From a checkpoint of a small transformer trained on Wikipedia.
Training: a variant of Muon for these matrices, 146M tokens, 8918 steps.
MLP neurons of a small language model. Each row is named by its layer, matrix (gate and up: input weights) and neuron, and shows model dimensions 0-159. Each number is 500 + 25 x the weight over its row's rms, rounded and kept within 0 to 999. Numbers have three digits each. A neuron's up and down rows have the sign that makes its largest values positive.
A block is one neuron, or neurons of one layer that tend to fire together. Before each block is what it responds to, as a language model described it from the Wikipedia text at the highest values.

Word-final nationality pieces
L10.gate165:487499486527473494531469510557455497483498485514500475525480524524509496468464517508524502482482429491503479505465454457433538518524541478506544523534456481499495501503565467491519510498492509516488435508455487519492481487528500517481476505461487532528524507491429503528500525529482515474467505515516513545506511483515498503484512487468500496465475534558468519516525494529498475512470512491495536501471502495524497493518478494498456508509455466515484495487507523509492495505465492
L10.up165:508481495471484467470534493517493524527514510487513484500500498473497491545518503529503475477522550509501490429430507449484507470451548450519450497560487500465522514511477518486511512465507511508472512503507445505489508508534525476533475488477466531546484514546502478549481483503517450489493488522521519463470506503506531492466520494510510487464496488512485490542502483517519483504475508486513495514482533525518494462541492476481497470536438507476488476518501502514500476483508467
L10.gate221:517487520511422435532483507481488543487513508519497509491494503498491530472520480515523528485505501517545472453501543498473485511514514451517490475462463469476501512512495484501477521499493499472493484481476492532452510465530491519479510469498475476537503517507475502485537536478561509494458533470483525518475507509477476451518507509509462516484507509515483489510494515525490473514464512541479502495475498497493472479541513467469473536465480515443509476520526490448505556469472531
L10.up221:526483519514475511545487511547484494500441487500512482506464534532498507539499520517491487501498517512505473533488457502467495479514506436516517539525462484538541500548487447507501500514501529432477490479485513473508469507549477517533498480534419506505472467477495493477488478514487497504488472480515485528511493478454501480471514472491525504495505459522472515503494477512508490528432508479528474518487464509501483529530494518479485464448494491493516534472504529502483508501461524

Word stems needing suffixes
L2.gate38:507514538494483501500483551518519515474524513467520521515481504433523489509520508487522480590520450487498530495474553478544502455480479517514488515474496484477555467532482518473501504462537519469530468501501487481471453498506492498476483476457529503446462466505487502518527516504481520512484471486509463471504484516506502512485513492470527515530549525490507466504522503497493470537497498513508480482512477446490524498493530534514523475471518499483452515480496517466509472468514519
L2.up38:516490520508501480526507503494494507458531489502471488477501501474557497486504500465509527514446508506527543455523549449488490456503513509486507495517500507490502485535511538445480517523505531513494543498513481462538468552555444509510482479476552495480462518504507475520441519526464518492523479460514505480467490496530527492472483491467504517515497496516505464534529489505484528497486505541513479488523486507523553481527525514543473524483514483491461529509542498519501539485518524
L2.gate49:487526512496517490496511533515472481520477489505473512468503523528526518475474521516498499500561424492466483440482496513474477547513504487470471467479502509563502547494520516509509496458496479461486513485477487458521498526501508493512471479490487474442504528557529534476503579491500472534527507531485532476505509496531525484487500517474458504481515518498486484541531501495491489507462465498490525498532487530486480493538515512515480509518471520513514521536470532496558506510508495
L2.up49:467508490507494481484502501510432511522486513512516507486469492499478504439462483516511513508498505493485504452490480539515517512504454513514463457511485500525487523451512506483510520505536471492509529486499510495484528555505428482545468519482496500459484507520523514498548537518504474498501490534472546501497515455507508488495449501501460522532503536492468497504508475454509512521522455494471491448515523534484474563477527507570509507512481501486487470508522514520479528525471495
L2.gate179:472502490504510493470514498481480497508516533486497526503535503498512478532499486501513479491503464498519526526521545471533511472492456497504505501503518513486521482480534526493483509467542518491466509512496507504457503535457473480472489464475492540464461482502506530565496500531472502494519493528499469528457505538493496537495522474462492457494482479519499474494505534517506560540508457511453524545561494544506540473487512564521525498550506497488459478470447499507479515495502528
L2.up179:469483489484504499466510483485486492511501527501478512506537482496515469534495472502521476475502461486518527530529552464534509486495462474508512500514517516494533478489507528487488500469552517482472494482496469503474489540453497483456489458480512503480465480493511530574518493523465493481513493542491477533458498534490496537483525465471494451505482510518496491497491548521515552535514471513457498574546507538527503481488519543510520492523481514466454514470459496508482520499514504
L2.gate243:502499498528508521491511485476516490430524490513500512510510490474489480475508455487478503513425512508503507503508532454496464491472494509525518523520500494518515505482518511475485491538500522492502458517527449478496479487547506527465462514490514462537505510496498559524471459479453576517487469480510455512533453548511517501491496507526524510494479452495513527555505493500486494518486493495524448494523497494507536468466444521541530474467506505498492486468506469482482515500514520
L2.up243:501491471527524503515526494464491507460542499520504518500518478470504474506511463511461525529436508491508503497524523464524473525457495537517535522509464481516513505504524496481472512532520527481482464535529457482506493482538547514472467514485503495534499519491477512541459466477439563500489488491526457514515468528500497500493501483508517490493464448469502531558498479513479496521480484502509455524523478497489555456487445517497522498486496492517501486454517480469490521482509474

Split-word preposition endings
L10.gate160:480497531500536465492476441508499494514456498512515517541523449476516499524462497497502498500481503491503457489478499507487517454524504486528525481515525517507515514515498530478535554528509497478466497529521509481477517482542493531495492482489499512540533465468452528499509540470500444519486519511483544510487501497522478500496459494460453493535502535510478484501482457545475500455520497491464439530428495494488516478498484458510503475493498530489489474479544495457472489485482486
L10.up160:487491468488485514520473485508496479452476516532505484531517529487487501477503464480528516504515541503569500462503516477499519420463481507523516486440503500501474509483463552530491501493514532480505511486501488490468495555497476471516480536486499489530481523532479549513452494453457488518491478511451518515468472533458492505481477495466508510515525522458503577505500477529503524497502518498507490469506492466510520501502508467512508517469479526475473462461518477490495504502468484
L10.gate181:505494494515507444530480468502489520515477512527507496501520548426485488501505491484534518523533547502486522465488492503511480521462512496499484502474522475518484477530492529511532497457479463500508477533493458490504468472522484471521475521521477487547484490537537521511497503476509464526520580521463530481447483474469478499517473497488491510501472496519534452474454517552489504497478472501476490518490481514490465479440500458515483537517497483510483509457517472517468512489512480
L10.up181:470465505491547543496494466517501491535477466503525476471543490503536482490474460466493517478509460538480515514526454488527518527525479532508525504527449523500529468497513509483509498537488536515520515531536522485466499509529496481456520500477507533486495511510481527489535476503481524516512466478512489488563481588497470495488518506480506504503509498521467479535519493516512527453505521486480455538497520453531484488494505509474489497495529545498518459493529447497501471488537507

Mid-word syllable fragments
L2.gate89:480513496491521511488483459529507561481481491483502517512471478536524521492507483499502495492527512498504481484476506487499530525503520512492532481484562500513478495534450519504500501503511522538474470464501443521486530480485489500487498514473520495502485477529491475512516531462478517499511477479513511515490441469495493504502491476524539537474478497557537563463469461482475486547510540483474537519510543491470538509528488524481494524510497482483463574455528517545527538499511517
L2.up89:487492480495541484513507484537507570464479464461509506512520501525520525482508498499500472504506522501510515490462501482473528520523520522481528482477577529512469483520462512505502501485509507515486458474497472498489527499509462510492509507491564497503451480513495462515501512485479536479504465501493491513489478481464484507488489490534535511490456529530532528465475507486500496532516537530455568504508531506502536519504509482484493517504500473464485585443498511538536524513495532
L2.gate110:478467493527494497491520564463490546519467507506525491511489449496480487512482450503499535541507529529492495532511530527534543501508483527506503490479516502476480496519465475486513483537539518492520510521497467506467530514432510510488524474490520523472484499512499463492503513481519509507471506496482493502498461498494473480508466518513499575471449559496466541455524524437510503475464515456472468543468507465493489478489480476510533518514522477488512515466490484486485517515507513
L2.up110:469482505494487512550530548528467545546449515502488473520500465503509498462501467494498513501528525556498490516522543519520519512509512554464508513491548523500472480521467493511529473520491541487485508513492501564473515504495509481483499499515505465492498467501506494498499500482518530496498492497480496489510490465470539486518450501533544562519465552529455539502514559470477506491476534467475480495508521508535479488473512472540518515515516480514500513477550480476513518498495474
L2.gate160:516493537509468495497494512510484514482527478484541501519469526538483503498506485528515519503455475467483505506551486501552517496503501495525483484504445516433517521462437532492486522487524511524465495508532536510485488520509531506498531498491515515491483527470487476505491495460505544521534492454470501481470555499479527536503535497525516492487503436497499505540513498478517514517489480555531486507538463514482542524543513539494569487493504500508478472515484494511503453495521464
L2.up160:500487503528519470517492500475474501502524497486532471525500505470527512478511540518554525503424486486483473478530497554508514521529502506529520457500479524440502514492484540500506515483512458467524503536511565497501518486532522495528497513506524526498486543482497515510445468490467515499522527530505513528474513529476543493479544548526488470456474463512470481484497501477526509522465516511527474438513484520474474500517503529473516506510500518501514492523497508476517458519519446
L2.gate262:516535526489502502530527473478473507480509489502519479492477484528510512491487436457503498481503509471499504503473517483479495530560502522471505535504490504558478525509484489521499468521478468525509520509500492524470498497522513506484460519550562496480468474506448485530478494458483536467543564502456475499487531554512495498479496501484482504507523525509524483534459490496503524529504499507479477461483488477477530500443528499420454527486484502489474525470492479504479510527504496
L2.up262:461466500469526500506491458548514499499510525500501531504543525521490522490498519562524478509533452503525505528461522514491494476447490478488462475517489501488529501548501529479488502466536519491450501511488521495485479511538476500534520514471469490482486499489492512490566494529465531548510540480501502447473490479503582490515509510512513536482490493499497504510493486460492514528501483489506492518470531509492490529461547464527515510481476520505449514489551492531542515502516522

Clause-subject pronouns and word fragments
L10.gate130:502466473466535483566473472478502501522494514495548474437488501521518515492486470527475494504511497474510507503512505513520556521547517503469529503516512542476496514494483445514480502498548519490479457458492507550523508513480503513510500462446521523525499503499492484557513490493508452517525483529497506506521515476491490515523469538510510491501482524521534525511515481543531471497454490502511499488523477485500505496538503498511503485548558497513585531479503521504512528470485533
L10.up130:499495503524535496503535521472517544489460482496518425514515523492496488485467472459496484512495479495441503533503482462493534503486506479503507510512482471529506485480513517491518474480496499478498500531517500541561512512513505468517479510470474557525466485497504476524460543452513507503487527526520500552448526486519499536470473498445526519475506534510490488466543474503498544541464538497505506454507480504516499502521483474509480484519485495422496480485509511506510465479475503
L10.gate203:508480522520502477524521479518487518516534501536553458479529558505503492466505531444502500472514503518483479512484527511467491479516526511522501497469493496539455498480484521517476505508499451493464488487448517442528467491495520478497500526518532475488498494482519559546520468517516496528465501545523485492501513494484480496503533514469479526527493509540565522520462456458551487500498507521497503536487495498507503496489483544514516456477484495548498477504507522481543515465512541
L10.up203:505468460455502515464530479495513497463504460511492544489473486496539444505533504489484516480500505556516497519482531508491475532519463533502492487495509465518496495473496520564471472516469491464485480531482501502549466550511466466482493528517507539498493509491526494501469519472523473529511525506545453532464500491517472499474483518550473501468489527516491506500528504519462506514474528480477517490461486480502472467550549503505470505534504490482498446498482494479487511502446526

Mid-word "ist" fragment
L7.gate17:528485490507499468539526491486458511513489509475490522514487516491523541460470538481518485475544512467482499432498420471503435506494480522490463509470468517497502483501488495466520528502489516474464457500513505481484502512556509464495521503491486510573475512536508498556512543501541489488488498513488498514472473506473532481475511520490521536526471535500529493497517532493480469488484502435536527475496535536480468502486482503471515521512486520472489480487534493488515510487497513
L7.up17:475491492508477523494506486506515500520462508502504517470490502504504513487510463547489467514513472514449501529466510535506540496545550521531520511512559500483493527510498502516500527450427512505493496531523502510520546535494507535515532505515468512554487538498461493508458492539497552530474471498495517538531491510478507541463507433519494521503506477472465460495484500516471536502504486537496471492531493489508473506503519481513532484551492497436484498484521495546496499499484509
L7.gate55:557519481492520528489483500465525521489471446489528512518482503549495491498530480515519541529542446494513531488478493474514494480478507565488513493539517494505539542529510499509532508476541494533469505492525552526508474502477473474505527467517495520489479466498536521466532465489519513522550506497441478471497534480445491501463519497480488505468523516468508486507501475521520522530456511534520475493537528522512514492481514475473512513520516464498480470519511556530492509500508505
L7.up55:513523512486525473471552499537471537482527521473494480445482473435501497486511516488517545488500511504487506512521524532476540525521471509466507528516480479518505479503485470555510514460450549504520532523511538513518522529488512540489495526519478499520485523483480513483466523492511532506473484558493534517499478511484457461486507470488503474510501518518492460483505483505476508512456500492528492510482520472488485537515440520554464525473517492456503495523511468487483481449466501
L7.gate75:498481531514501502523557504481524516483493466543480531500496502480485481512452496514519475552503509495498534500491520522457516544492542511533517526522487502469500462495509479503516519540502432500467454494515497472472486488543533512481494482504485476494491518452531451529526494523490470470529525511531506501484530453507503494506481508508528516481512531497523500551509495482475483517489563476503465447512503483490505496488494474468506474461545478467464545469515504541512513482463543
L7.up75:507478501569522508488512502516482486516478484518498499483478480494484546519490512483498516559533505504505495512516537486501539500520497499556526481492528482429477533511507543487501546463491507473481504474526501526476493485527473479506524479539485507544487488518483502547546527457458535486494482514485471524500488523505472495533510531474544495503508496467468512518546552500458507535526518507486501504498520497535499459511503531478483493473494516536511503509510549483538479506444445
L7.gate81:502527479500537542520479484529505482517488473510521535504489475521506500508529481484539504522488517455508475435492497503506505486498530467569532498488549507510510495499504465520506473507554493517520529494543544475508464513546490543479532462484557473477521517536512451510499494456502511470509458493513519499515534519491503485451509512498465496483521503534492489487520476522495523512534483546454530510526505491492471478484470467512476525478479466476507486527528522504557506469499473
L7.up81:511527549514529510480485531476466449553534473484519514490487524519493484517503484517521531516476488506526546512476476524476505522523516533520538492524522488498515498520486441451523486465496470492468496494500513509479496512496481494523501455519510522496490505455498470513527498521538505498496526536450538473472490540507481505470472510545526497508501453509491544467493520454499506490549489519498480535492490437465506487512442488494485480476447517488473506512502561470479508492495527
L7.gate103:482464531470487499544475507535478546510483491499488486475539560524495489484450487456498494539497490513520475494496517528538495487518492522501534522516474509521533527535493521498508513466539485502464522527514472465498501541509473521485532490480501471480548525467472544477512499458456461524509516476484561510480476510475464488557526498477486486526511523492522497480524443497489514527491515515490507495513507500440510463492455476496481479509467519450513476470509525498498530496514513
L7.up103:489467469480522536490511499507446467572496554511499512494510501462536507508489492507535537511496505513513477484513466480524514504482522497482513505526500472489504536538556483538486507491515506507514483466495529497493490512552502512530459511478517496504483555506525487506524472484493514533504480483479514500520490535454478471487502481452549477538555513484469425539533488448468488469486531511479474500507515493475506470505501471488442520490476520494492507469490497506499518478542478
L7.gate137:509485453477481493515509499532526484465444477470499435468486492443503499507507495487506489473526479466497464525513534479487534454518496508510505465497500482459489461537531491499502493513482505516477494481482540513495553535520495490534536474481447500490470467499508492524515549458530549507540452496464476479506488490500441517468543478473500490500475483516493520505479511482511537513505534481497461499473525483494463516481511486505512531535453496493484494488522490476509532500524552
L7.up137:485507519530487505544513511490487494510488519470506537483466501447510509517513519504519506523544514459499482480521541504495438454529460507482469549448509528452509499522486492473513492493487515458463496520534503508525506492516465529474516507512516465483469489535509519516514456522486516523548499532458509494525491537472517523500524471481549500499533534535461491461510481537482486517527513513470469516479503489472510449499487467462489553537518520522477539488533492480497519485487498
L7.gate180:528480489503442497523484489495472499520491503493434481453515455482485477508551479525495551496511525498492469514548440501506473485466510519503502525493542461527446516475491514477501524513493484484489473474483466488480485464453475483499519490479534433505505528478493520504474520480520474498459524519456569508472511429482530474466484497480521505503527513500498492506511488511526526517475487527509470505504515486457528498526486491548528514477503477496469501491481508483507503479480499
L7.up180:508488469481489506514492544508517511530501543502477543524505463517506492479536516497485495488497540476523532497482503533473453474487520546514488523483482488529482497476526503520502490512544523482507471505535525493511519523485516516471523499490481476483491530501487498490476502507525508515465500443470496482486528470463500433524543540441492492495559449518491520504520504518542495493484547516499480521497522460461500488494453495511528500509490475534429474537444512516496534507458493
L7.gate181:563511498546547495529517535487458459564466481523492501506506474486510507486511509514457487473466507506489525521500530470429504493506484490501505518493510501481486533504512498490494458445506488453523508489508540514509526466514480476501514503492492524504488482516470544510488524525504499515526512510473491483525498440550515518450536475496481508505492521507445479529492480533534489549474508516512478446456467503509508482512477487533505527473504516532484536497467495533521504471491538
L7.up181:504496521490529495563518519444511460506526494479504568498489518464524544495517521505539498550500507483524510497509467484517485477454515529549519497494486490515520522473475532467458515492483491498480471484499498527521499529534521478499526474548510499525474477494514527502497466492500502454543464502522498485479473507496478502495462491471510470485473544526538516508468519485426453510499499490482496499510482522481551501510477531466479539514516535482547475529531521510477504505472519

Mid-word "od"/"und" pieces
L7.gate65:487510497510530479538512531469526505507500477511514499495493526507499503445483534508499495472495493509536470523521499491478522532456519504519498477497450442505500517476502529476478475496522511509460515513510516545536521512512554480466473541490518488535519518485511490492458463488469490484507469473486424474540512513507475522516513478505517515462488513550525534526467516520471484485468491515499472480484538519508478558447488512502538499461489514560533537519453504515489510530502508
L7.up65:540471474514499492523462479499501500503544535509482501483526469535462522508474462509518511483472492484479497506508486541475488533514513509452551524510484476500429508473495504490511531503515516496483512529510480484537460532485436546521504469473503519483453521484521526482481540491495491505509489533517495515536488501521438496498498510566486511497470502509500538481438477474476514523504484507451471540494461511507465510483452503504486506479519549520524489506502532489476535506512532
L7.gate112:541507499514521496492481516503490540517495501492479482472475460512502512508500506520486496491534491502493510494515495526494530460512481479504475496532463512525438477512479509466507486527502524486512452475458524499498464495461546455515490511475509479489519477479502479473482581495554506509471488490508508486512530463513485463465519483472522512451504532509461498529514485525462492465471491500459497487477536528530476533558505477527492496471477498497479527495528482502468509486402500
L7.up112:486544499530470497493522495541518512507513535532519491497459506479512544502492493521496551489503461447500491512508520544479479477488502508509528497521522520522480475497452540475508501479501486522482454506553481521493509502501525517556496477541461527449500502513488513519483511481543475479515506550437500488506471445515459498515495516454475542515492520522527523467535494541490484485454506503458529537530522464521523501505477501468515510489455493482503520505490463481508509465495479
L7.gate128:491540458506520462505484521509492482509466514449516474486531491523514534487502490516522458487493505534495505483465510514465467515498485494486514476454465507494491523513439505520493498497517502506530506537458492544495479506501471466442486504521470518485484561503512500500469516532514527530503479558528531445503492502503499460532503525525499513518491484515522559499502475524495557525474524460462493536505486520502486541552487480522518488492499509510510457570497525486493514471482518
L7.up128:491511495535560477477485511472509499496523476480479459477515485515482510486473501521543482484528458546484466489493478519519519483506458512483500516540483469490507470553540468538520518484468466473563529497483487491469502495481463505475492508496519503491484506478516520519496493487486515499500538491505490493544468508478501456507523524502517475484519509519498482527535487518524519525523497521485522567506481506514489527525468473533511459494511482574527510502555546489456495543520554
L7.gate228:488522488530506485562539536483486496507479485516449462477513449568494477503522548480503482527502517455518480483526480488428489526510462481439486499477504507514471431513483519497516521513526514441493491491506491532469519462505490504538492502504532462521492497499488508479500502499509537487473512503483499469522486466493477516479516534507508548538489520490517544481491480543524498488506511539500531479516535496500506508491527510510527544509542518531443503481494498507529489500476506
L7.up228:473491498475481539507491493482506514505494499494489505504470485558466491554454464523510467494505469545485473508471534472511521509504513516495495549494497477536523533458495512471576462474497512484472460486521468501525524461473511527509534521512482509501463478506512499468497527517551507509464531518501476495527502501448484476536500476534520447493483497486495509507533473513465496495500520516494474520487495467460500452536512504504511496478463520510502535538519525517446497563504491
L7.gate255:451559496468499549490516545505490504469488501514509445515502488513523501484476480476469453484489493496463488518514539520491490492521475485506518495496565503502505483462540535499542488491496460498528518494478506472492475484444513512515426488526465522522490512510520527513496482546451497508483529501434538450495517497504486494512502472500478470495508478521547500463510508521494526505519489517469518523479490496499473514523497536460530462527515498530487472499551503505520548506493478
L7.up255:513538466505488485550479547511449513519503484487526509535459474532533456475506459509484512472523474521500503502497536500462501500513474486496461441531516528550492444489518492514537500511481480463509508468505470521508512527490491498491483557515469535491487490520459509479475491502545467511509488510470507497466491483521523489478531492476492473530494532476517495477493493488535454474464493555498492524508495466514517505509498507483539494491452493505507463535503439487558516475469492
L7.gate282:450511504500527507482471528498501509491457492486535530482507463548536515572498489535469491543502517525524478412514488475499472525496437497489512493515481519515464498533482499518513515481513520507510483477465457490522464520464543506480500514478543476470536522470490451494505517522491496503519513505447518468489483531498476478489514527447506507524487557488498520512511499522510478469494497458484487515544529477505472486496496509507546502496462545506483493476510498512505512493497466
L7.up282:488459525549507522505533449491544481497527514491521531489505536479482527529477497507470429493500510467519529536483490499454490473471491509469510489471514501539469491447510502473495469525505524490531498462506499500528482507465503522521486494466515453500497505487473502475510509496500476538485503503476479481503453513500476505493511451485497472533459499516453500535465501441495473473509480536431472505520531491502500473495485501557501502493464517507508533525495464521463498551478503
L7.gate304:512521480459467509512493490514470470501453523525497481495511484540491499493463529497559468531549474500580531450452538512554485491526526525492519493532547489501464449506504544485537494512521483532490452495516503509484497494497495500490500492463514470491520476511454512524523520524502563496533522529481493486505533498526510521508494516456511520519487478535526531510493491519454531516500507500487506463510537492513525510524516524514504528458488492498516487488490484499482473488446517
L7.up304:521525481508551516489514486519512500502506495495531515474471497521451473513515513541515552471495464528515465480501485473503526483508495480492451544432501513525517473509528447526498535503509499501540503536487474528506472498505514503524486508526516524490509494493475489546517527501508500515516481536511476518495539495531491505484485496481469460491458475439458486527504491509466451444524505476514555485514475497451481522444468504536496519488502509516528484551510453475515491505500470
L7.gate315:483491523513528540493474531511502533463507504479518518518553472476463485476509494532506499525472479476500492425528462486490499532495456526538518483489495468525439497536469481511511516490440497521490501471443508501460462480510473506528488529501520554528488488537507488560512508499504496500496484487468513480486488502496503526510504529505534480459536530516517573497528473549494513495515492493479537487513533495529505507542476508489494482469473507515513539505519486459502488499472485
L7.up315:479483491466531533497468530552498529467540575501521491509525496527478504467556507508499506502468505503490511527499523498493502520497477550482510473502545492527490503534458485506529496520464507504478495479494493497494470501504469519477504493511523549493490465545507453517515528507529491531495515461493472498483488480485507534503501555470548456515515507495491524465516502511511498535510496512523554481511489497510539502557511504521535437445478545499510534523504489525505485555498504

Mid-word fragments of split words
L7.gate34:498508504479522482491513506499460511563496500499517492493492464466511467528506502525462504463515493527485545480468506552534515511479513533489507483507535476499486483474498482487544448509432446484516496541479491532469464480462493500511511526508458496458476526527499511523509522512497497494453494501506551462505501502539516477465532529508504518489523503494518470498527437502473525510507482537489486482472464503492450447523499500534496460506491471502514484481503503455446512465503481
L7.up34:493497496464516517481531486487471535513436503519487514521454425532495519487464479526490509492502521571513496503468488482498464497465447488482489543485504468510533491500481461470517477502509524471498500541539476523521544516504445516485510504504500472488451476525499522492520489530455493486516528504504509488506549491485472460512499516532457491504489489497501472482488512515509490497547515510474493478520531513498483495568476511537508533552494469479503513507543516495463495487532474
L7.gate44:510486500500507538480537530511448503539555491512496497459534504512492513495458502487461475492488529500476515498461495512518525502469456512479496482564534529506496511486491448502470501469461515427501497418473528492527507520523480520493500474524467468510525477522528494507472509468489551505488488490497519513485485535507533469533484460544501484532490464468526478514509494516508506495487498488500512514539500506514504496452485506485442492482522511505471520470554507475491498467493473
L7.up44:467474444522481519498498491524480522448497489481528518504514528475459509547466513475484483506466486502497486516492531533534486481494522500506493492509519492480523499499530496550512520506447520492476480517503502532506425536565522520520478492460505480516497467495491513479482486445511528471466485439484478542509534509483526529512501482507489470455522532523479512542570485529530513490476497527484488483516498512469493510535463488517504499532470521525481529493506508468532534509499479
L7.gate78:461508490523499487453545482472461543514545533478446522532541545525490529478498499505518519474487518480504488543497486544526521482496496443501512472499514491513497501490510538451501497530478490518548490485500518499472482482496559481520495463466516534527463531537507506487503543502485518531444514494499536495510487516491472532503532510512497508473475497479510495501469497501459526485499476501477496513512537493530513526506515490516549484502493462488469498450513551438483523466487485
L7.up78:470451545502520485534500550539533499486476501460482538525508492490480512471515490522481480464501521494443467544506482546508488557520459481522477521492491489485492492481489501512502493518493507463553507466475482522509470524567534508497492474520472496533502508523556503510472520495459502488490513526497540502486498512470489532484529530491500510497491499504532476484480474533492474544526536511474548484504484502501462490475474502555494494489524486536493490488564493467452517522502498
L7.gate107:476488508520507457488526523488500463503510467479478524495520493525485503496500468494490482513506460512496513455508485516471519479502532467495491487468445520537531549499543512492485535507506483501541463503453454438512495477472507546487491489506504486531523532496523528475498506492523520502489467446479543417530467511479504450493564522490475530484513521515518480488517491483522517498466553473486473516539496507496489502526500550530531520508504483531480487486518519516491488529499478
L7.up107:503498490535477467470473544513502460467490511460508511505490498514528530507475465515523499480498485512494480517474539501534499474489489490437466479518503507509489516519463506506518536476448480471514497482545551547529504518490495492506479441546498461483553511489540508533449513468498529500495463478493491483503538585486512451500499507515503476504485543524508510509502474485460492495486541503503452495491515478497515496536501534489504472471493496485460493447487498498470468498483494
L7.gate186:479500482473499493482484512492508530477504479534486470506546523508482503505500530548504511471537521506474509524485503490542513473456468531533542505472500447513495451488467538567503544498434484490547507510503519535482490477498505526523485524504507474517504479490484492452440542498507481518549535498479512465528490487504508503507518499477476525476485524524535548478527545513485491507508493467487545539538519496519546508529511505531490502548498505515483490460492498537513489480495488
L7.up186:491492512521482462495541493455526480495489522532524453509513515476509512553465509499500462502510470516499470547476509510512490507491507494503459482518457495490495474530480525509489484488506502500529518501521526510460509481464485515502502540500508495509502510469472457580477508529503495513525496497473507475525475529497533487464506512538469489509517532518502477486534514495488488499545515534475440520518574542477509458494533504511498504523454563511503449451508479492464499508512454
L7.gate227:487453502525467506499497485451486512561539484521528503500495521501527459530528486513513448485494520503486478504504492494495485472489480517512500488546527490490502483515534466481497526517515516467490459529521454484520500554500537535503517463530494500509494519489494496506507466516499580498497448472464531480520495505504514517480489442503513502477461512511555518485448454470526468511525481517474507528466510467515487459497491517526482523493503521510540512529496553481508490494504443
L7.up227:507441460472517462511487478541481513501463528505489508488485491477509483513476519516499490481515516470500446476529487527502528491513497474522505472501536457504501549525497465490461511543494498476462484512507483470545479529486504498495543519506487516500511561517517508460506482528478551508499494439493467450513485533501461534494482488478527448490489493509552467488475488467514487473489518522519529496561474491511497482465509508528497519488499544501471492545474496503537499504502449
L7.gate241:479501451500473506470519512482506509535491498490500511542486499499507481493505498485518484497487528488513515511554480494510497537461497550463506540485456527491490533523503472512481459552568508492529486505490489470493480503525487479474504508549548507513472471519490504419489527495493515526540447509540481497497485478497488512518500536457470480533493478464515481564497494471472525496481486533531512546519491498513465518456502480538502519522547528500508459493515487502469497517526501
L7.up241:454510521525493469410536491482514536534499514486477536497490518471500512487510524507543485460485504521524501494513458518536483544480544484514540482518502517465501513469529463517463479473509454517500483511527476523512484478476521515489476486515538507530503518518492491466482481492499516502501485507497518471515546515545477520495490542468490525532450488528481479527462515465553530444479492495537533499519494497479439467474489491522492517462514484520474501487496491477488527490512507
L7.gate263:459492471499526493510494489501511557486484503527512528519532451505566494489474424501567509466482517469465492504470480435493479493524494509508515517475480484459495533514492499510486499511511461479501525495500509535510484475502479470466506510500478474517493554489540533494505464485458495533482471513480513521481519520523462461493523524483509523514496517481507491460468435501497487513478480506465530509491446475489520570479481525506490483474507474510516518500533482514502474493493480
L7.up263:471506499507529500509531502543489514481480561518482530507504521466542544488556467474484509468480502560481509473516458508506469472487475498479504487461510528507472476468483474547509498530483470496497483539543541502479501535482491474510493524520517491492492531519469503450487486494505558515503493497482493509480525541497511487452483532471444474505482516510478458490482480508521527462508488512487520503478550520475503543489447542504491493518494545487521524481486522509517505476456470

Mid-word fragment tokens
L2.gate178:512483532497500494534511496469468516495471526521506463455539507537468464492491464526486533499530486512459568491463518482536515528510561490494496511471520482529504524543493503533451519472487514507503503475518505528461517531497487497484526483480458493489541472513473477518536470457475484526495473542519478497484472489520518466470483519524479528490522531512480496532486463508468516504455478507489479513483506529503453528471509472498493502504514525510487425521500497464504532490466537
L2.up178:478470508510500471543518491474460525494464526494490494489529526513507501506468529488538542504502475489488573497471549507536460505529525454461514546506532493476469505524451484529456490490467508483462475470491493484504483508504503504484523474501487512499467500481481518456509465472475492494486494545552469482489520520513499435483481488517517496518522504513511477487492476509493503514457477509502500525489459535515469529484513438442475492482516530527483466493541474494534496480495527
L2.gate255:500502498493502511481504501493471485530505550438501461486472454541470496578477530505496520510514506490496507509545507518521494517519503497456507502497538491440476461482483524527523508497485518438497511525559479519513513469493464468502477476486503448512508505516436516455452492459512475478484527507462492512505493488483455455515495509505492483511526488481529517501479481516484511512514510527475477495473467490535557528519482457511527520507470477522481504486532487501502512511458494
L2.up255:498483471483481512512505497431534516520515527503468482490503494512465460500492514467485542542514483526493535495475563502504535486514489491464526507474528469471512482491498520508545506505471512452454520515520473530544515470491508550469480481497486498463460525483490532448481569521507461461501511485511485530492495520549474510485503515518538511520508492518486494467495519504475535466514480521482526530496469515509524504471548462476515542498513491524479492483506465463502517534495526
L2.gate256:510498488513463491521519534512494551499529513451471481505508520458506482521491522504499498499463491445506550514491531482543530523537537502522509521498514486492455508524528478523509497475467500507501478518520517533465520527519466540532517482499457502510450502494502475535481526504506476450459498501481475517488495507488491472496524475506500521463493451479450486513489512518488479522477518474479472489485493463492499522491530444461505512495517571503480503539495431513537550509492526
L2.up256:519491472511474511527509533514504504513517503459469481485513540483488482513485516505535515500520499452481554509486492484563543519527531511528498500469509490470452499556496471509503497479493520514499477488504546516483511539503463541518543488491449484520454512501518488537500528500502468469470509494495467521475488485496484475516487480506466552483492461478461508527491494535490489528481516493470470503497512453478474509482518470506529511499502555509476500509497430524535560516468547
L2.gate280:517519490523457504507520553507513479520496491506495480540522547534567428508486518480492524537461491520478538478511463473496484522520515524518517495530495488479462476496517508485492471524496477513526518478561548520504533475464457452500463532538499500512498486522519522517476485477502508501533510484510504510522473534511490492511451483496469496517483473499510529515502494537506523512536508518464480499534475511480456528457522493549501466507518509520518508503532454562520498499495520
L2.up280:479536482512501449472555563508476496533507500534500480525527555513540482510487532473486517484461475545511538494500493483474506517496515509485510520526486457481468465501548499494508488514523484496520508467563557542488482494473483456482503530535503497472531487516505499510467502474521478509514498496509494454480516538492517470503470464481450519484491493530510520508479480509530521524512498493491459484504482483510514523460536485535521477511522527548505517475496473561531516512484522